Part of a small language model's weights: 460M tokens.
MLP neurons of a small language model. Each row is named by its layer, matrix (up: input weights) and neuron, and shows model dimensions 96-191. Each number is 50 + 10 x the weight over its row's rms, rounded and kept within 0 to 99.
After each neuron's rows, "fires in" lists the words (lower case) most often at its 100 highest values on Wikipedia text that the model never trained on; "fires on" lists the tokens most often at its 100 highest values on Wikipedia text that the model never trained on.

L10.up336:53 63 48 50 51 64 25 44 39 53 59 59 55 42 55 56 41 63 63 52 52 50 63 55 29 42 48 51 61 37 66 63 44 38 75 37 29 51 62 54 42 64 42 44 40 62 43 52 52 38 52 61 68 60 50 42 59 46 56 54 53 47 59 65 44 44 51 52 52 37 56 57 42 46 51 45 31 40 43 50 40 49 49 67 39 56 34 41 57 57 39 48 28 49 63 46
fires in: "a"
fires on: " a"

L14.up492:48 57 53 52 57 42 29 45 65 55 39 55 38 33 58 54 27 56 51 46 51 29 58 44 40 31 60 45 45 51 65 53 36 42 58 46 42 46 54 57 52 29 27 54 46 69 51 45 33 32 53 71 39 42 44 30 48 45 47 32 58 47 55 40 41 29 45 51 52 59 48 64 47 67 45 54 42 56 53 52 47 69 55 50 52 55 59 53 56 59 54 55 53 59 50 57
fires in: "his", "s", "its", "a", "the"
fires on: " his", "s", " its", " a", " the"

L13.up358:53 43 45 55 61 54 53 61 40 50 70 48 75 39 54 54 56 45 62 48 38 41 43 68 35 51 66 49 50 32 53 48 41 53 56 62 49 34 42 47 64 72 45 66 49 49 42 47 45 55 24 39 50 35 49 43 67 50 44 49 53 60 43 45 51 61 59 52 50 54 51 43 51 50 57 55 33 46 28 58 20 44 45 65 62 56 41 40 51 39 52 60 63 55 65 54
fires in: "of", "on", "in", "from", "by"
fires on: " of", " on", " in", " from", "ing", "ed"

L7.up76:39 44 38 42 40 35 58 42 63 53 53 38 24 62 38 51 48 45 50 38 42 35 55 57 49 37 57 31 61 53 51 46 39 50 60 61 63 44 47 66 48 43 54 41 36 59 54 62 52 52 55 56 44 45 58 55 49 46 64 52 36 46 63 53 46 67 44 39 40 42 57 52 48 51 47 56 54 66 53 56 63 60 64 52 78 60 58 41 49 52 62 44 60 46 37 55
fires in: "he", "she", "who", "which", "there", "they"
fires on: " he", " she", " who", " which", " there", " they"

L4.up80:64 61 68 38 62 43 40 56 43 38 46 35 48 38 49 23 28 49 45 42 49 56 63 47 59 60 64 52 45 34 50 65 54 49 37 47 51 45 64 45 35 65 46 52 43 39 32 46 47 50 53 58 58 33 51 63 73 56 42 49 38 60 45 54 50 49 43 54 53 47 41 64 46 48 49 42 61 56 51 48 58 28 49 46 47 54 68 31 52 47 64 52 48 56 57 59
fires in: "have", "his", "place", "of", "in"
fires on: " have", " his", " place", " of", " in"

L4.up281:33 38 39 69 59 54 50 40 34 64 40 47 44 49 53 41 67 55 47 47 52 70 53 54 51 47 49 44 49 43 59 39 61 56 41 69 49 50 38 50 47 56 27 48 41 50 63 58 49 48 45 40 73 45 49 57 42 37 56 59 62 50 60 49 40 48 26 47 37 67 43 44 50 42 51 49 30 59 46 55 53 52 64 53 47 55 61 51 73 53 62 65 35 51 63 61
fires in: "of", "the", "a", "to", "3", "by"
fires on: " of", " the", "t", " a"

L8.up407:45 59 56 47 61 50 61 63 52 57 31 41 46 55 52 40 55 46 57 57 55 37 54 46 56 63 47 51 53 38 50 68 59 45 55 68 53 42 51 46 37 56 49 42 46 50 53 53 28 28 46 33 51 34 55 55 41 49 67 59 52 38 42 55 46 50 44 54 68 59 55 48 43 43 43 56 60 49 51 36 58 43 46 50 46 74 52 47 48 57 55 58 50 50 36 37
fires in: "and", "or"
fires on: " and", " or"

L7.up487:62 45 36 74 44 47 48 53 30 51 53 52 49 44 69 38 62 77 46 48 40 59 49 39 49 49 60 31 49 52 62 60 47 48 39 45 54 43 47 53 49 43 50 31 54 46 34 52 52 53 56 47 46 51 57 73 40 36 59 53 41 58 39 45 53 48 48 69 36 56 67 61 33 61 45 56 31 49 55 50 49 48 54 51 63 48 40 45 51 53 52 65 30 60 49 45
fires in: "of", "after", "for", "by"
fires on: " of", " after", " for", " by"

L2.up563:34 60 41 49 71 38 54 50 69 61 50 37 56 41 49 29 52 53 52 44 41 44 47 40 46 50 35 40 75 52 72 52 70 46 61 41 34 61 54 50 51 54 53 58 52 49 51 42 53 50 57 44 39 43 65 56 59 42 53 48 46 68 63 53 46 52 42 52 39 51 66 59 48 29 50 44 48 41 52 45 50 31 42 56 51 63 62 38 46 56 54 43 50 47 47 38
fires in: "not", "no"
fires on: " not", " no"

L2.up264:44 27 48 41 72 50 42 60 47 34 57 44 49 51 63 64 65 52 49 42 41 34 47 46 62 20 57 55 46 59 65 48 44 56 70 58 39 53 40 51 50 30 53 43 56 64 31 42 53 56 66 51 54 47 54 55 60 46 38 66 56 46 58 43 40 51 46 57 58 67 62 45 50 52 42 64 45 60 38 37 36 49 45 47 43 49 34 55 56 48 44 40 50 59 53 63
fires in: "team", "group", "member", "members", "club", "city"
fires on: " team", " group", " member", " club", " members", " city"

L2.up358:58 41 79 56 69 56 41 58 51 47 42 47 33 48 43 49 92 52 44 58 55 38 56 62 41 43 49 40 62 49 57 39 43 31 55 56 46 53 48 45 44 44 58 61 40 47 32 40 51 57 68 46 47 43 53 66 66 55 39 40 43 66 48 61 50 59 37 39 49 59 60 60 66 59 42 54 37 53 48 58 42 62 59 41 54 52 62 44 53 66 55 36 20 38 58 60
fires in: "about", "took", "gave", "around", "give", "receive"
fires on: " about", " took", " gave", " around"

L11.up169:38 58 48 61 31 68 62 35 59 38 63 45 49 39 36 47 45 58 70 50 50 51 63 29 61 53 49 42 62 37 36 67 49 45 57 45 51 60 53 53 49 49 39 51 41 58 59 40 44 44 67 45 30 35 69 54 41 63 64 55 53 41 50 66 55 41 39 48 57 64 63 73 42 46 48 50 35 50 38 40 40 52 42 44 51 62 55 59 45 60 67 39 48 63 60 62
fires in: "not", "to", "and", "a", "being", "were"
fires on: " not", " to", " and", "ly", " a"

L3.up97:39 38 47 53 47 35 40 49 36 46 44 53 61 54 55 44 49 48 37 44 48 41 36 43 58 55 58 60 44 59 58 56 38 56 44 51 59 57 49 42 56 54 62 33 48 67 45 43 44 46 50 52 66 51 50 43 48 38 58 59 34 34 48 58 52 48 45 61 56 58 45 38 67 66 56 53 34 44 42 54 57 70 57 37 45 60 48 72 58 54 47 42 53 30 51 71
fires in: "team", "club", "near", "home", "campers"
fires on: " team", " club", " camp", " near", " home"

L2.up28:42 52 64 75 30 42 66 38 53 51 40 41 53 46 45 31 65 48 56 36 55 45 42 54 46 37 66 50 70 55 59 54 43 62 63 63 54 55 51 49 53 38 49 50 42 44 60 53 47 36 51 45 52 34 62 57 53 47 59 67 53 66 51 58 54 48 38 54 48 54 58 58 75 53 36 48 41 39 61 39 47 51 60 47 58 74 50 52 58 50 72 48 45 44 52 51
fires in: "he", "who", "i"
fires on: " He", " who", " I", " he"

L3.up30:50 60 60 49 48 37 46 68 76 48 49 36 43 34 52 54 68 39 73 48 63 36 52 31 63 43 53 46 62 54 55 62 48 49 49 58 31 55 68 56 48 66 68 39 54 44 51 65 45 50 58 54 42 50 50 55 53 52 51 41 44 56 41 58 49 37 37 52 34 57 73 44 63 44 47 55 47 40 41 46 37 38 51 34 47 48 52 34 51 52 45 56 42 68 58 45
fires in: "not", "no", "never", "little", "without"
fires on: " no", " not", " little", " never", " without", " Not"

L2.up391:57 63 42 64 56 57 40 64 47 54 50 35 42 48 47 47 46 58 55 27 57 42 47 37 30 42 65 39 48 47 73 56 50 68 63 34 51 37 59 59 57 51 63 55 55 54 50 49 49 30 42 52 42 69 34 55 60 63 50 38 54 39 57 53 49 56 73 59 45 48 64 47 54 50 56 39 40 36 60 30 57 45 36 59 56 48 62 34 50 37 53 54 55 43 54 46
fires in: "known", "him", "life", "its", "itself"
fires on: " known", " him", " life", " its", " itself"

L3.up345:52 57 48 49 60 56 46 66 43 34 40 52 62 44 66 45 62 77 49 54 42 57 49 54 47 42 47 39 55 57 56 46 50 47 52 57 62 59 49 36 58 55 47 42 57 54 40 46 49 52 60 45 52 34 53 60 42 47 47 64 45 48 58 26 48 62 31 51 50 58 67 45 45 75 60 51 46 50 50 53 47 45 59 51 63 44 66 62 48 58 58 65 34 51 43 71
fires in: "of", "for"
fires on: " of", " for", "ear"

L2.up608:54 57 78 65 55 44 51 39 33 55 70 53 51 50 60 43 49 52 45 50 57 35 34 55 52 55 48 55 35 47 53 45 61 63 49 68 54 58 49 48 67 69 72 51 48 49 51 44 49 62 52 49 57 44 47 63 50 50 55 64 42 46 48 46 45 45 47 39 53 63 60 43 55 65 37 37 29 35 45 53 55 58 61 54 49 48 47 54 50 48 71 46 41 24 52 46
fires in: "that"
fires on: " that"

L2.up473:55 39 69 79 53 40 39 52 48 48 55 34 58 42 69 51 56 47 64 57 54 42 56 50 54 56 32 50 38 46 53 28 47 52 53 55 47 69 43 50 41 40 62 48 58 44 64 62 46 42 56 55 45 43 50 57 52 40 50 46 37 40 39 56 50 68 49 53 60 59 67 42 47 45 47 50 49 36 41 60 54 46 33 53 45 42 38 66 52 58 71 53 37 44 46 51
fires in: "way", "that", "how", "said", "so", "too"
fires on: " way", " so", " that", "less", " how"

L5.up474:40 61 40 83 44 46 40 24 52 58 52 45 46 53 64 48 36 46 36 53 47 58 49 45 55 47 62 78 49 29 57 42 47 42 59 49 44 41 40 45 60 50 45 46 38 60 42 51 61 49 51 49 53 76 62 55 48 63 43 54 43 54 57 46 45 30 39 46 60 49 63 50 58 74 52 49 48 45 32 36 56 39 45 44 41 45 48 66 38 51 50 42 50 50 53 40
fires in: "japanese", "s", "german", "asian", "croatian"
fires on: " Japanese", "an", "n", "ian", "s", "i"

L4.up513:75 37 49 67 54 46 36 47 38 45 45 33 58 48 55 52 40 56 54 43 31 80 45 59 46 55 53 46 41 42 49 60 52 57 68 49 50 39 32 68 46 70 51 71 37 41 45 50 55 49 56 46 36 46 58 33 54 67 47 47 55 65 58 62 50 52 59 60 46 55 49 50 49 41 58 38 41 55 32 45 57 51 66 41 53 49 37 44 38 57 59 52 68 44 59 68
fires in: "as", "be", "in"
fires on: " as", " be", " in"

L5.up443:49 49 57 64 41 37 50 44 34 43 50 57 49 28 67 31 49 52 49 47 30 37 67 55 47 47 47 37 42 54 63 48 53 56 46 56 51 60 55 48 52 49 39 50 49 49 65 46 55 41 51 41 34 54 67 62 53 42 48 69 41 39 57 46 51 45 42 39 32 65 42 58 56 51 40 50 33 52 44 60 42 21 65 73 72 36 30 35 40 29 55 32 52 39 48 40
fires in: "of", "to", "that", "for"
fires on: " of", " to", "uc", " that", " for", "ast"

L15.up529:43 72 33 51 52 49 65 49 38 64 58 57 46 48 55 52 56 72 51 51 37 52 31 50 31 32 70 48 41 35 53 49 27 45 48 46 50 61 52 37 57 42 69 45 41 56 33 47 52 48 54 50 55 47 44 64 40 45 50 51 54 41 38 50 58 35 33 73 40 63 60 54 48 46 58 45 59 35 44 51 39 42 44 48 47 50 39 42 53 61 57 57 41 42 68 56
fires in: "to", "on", "in", "for", "high", "of"
fires on: " to", " on", " for", " in", " High", " of"

L13.up601:56 50 56 56 69 35 38 42 51 45 39 56 43 37 55 66 55 59 41 45 39 51 56 45 55 39 47 70 52 59 45 48 49 58 54 62 68 43 47 41 43 34 32 36 56 31 35 38 35 40 44 63 57 52 62 41 45 40 53 46 55 56 46 44 39 33 56 44 65 47 50 44 46 53 36 38 36 53 32 48 62 49 55 55 64 28 44 42 55 49 44 48 53 49 54 65
fires in: "the", "his", "reception", "demographics", "celtic"
fires on: " the", " his", "ept", "elt"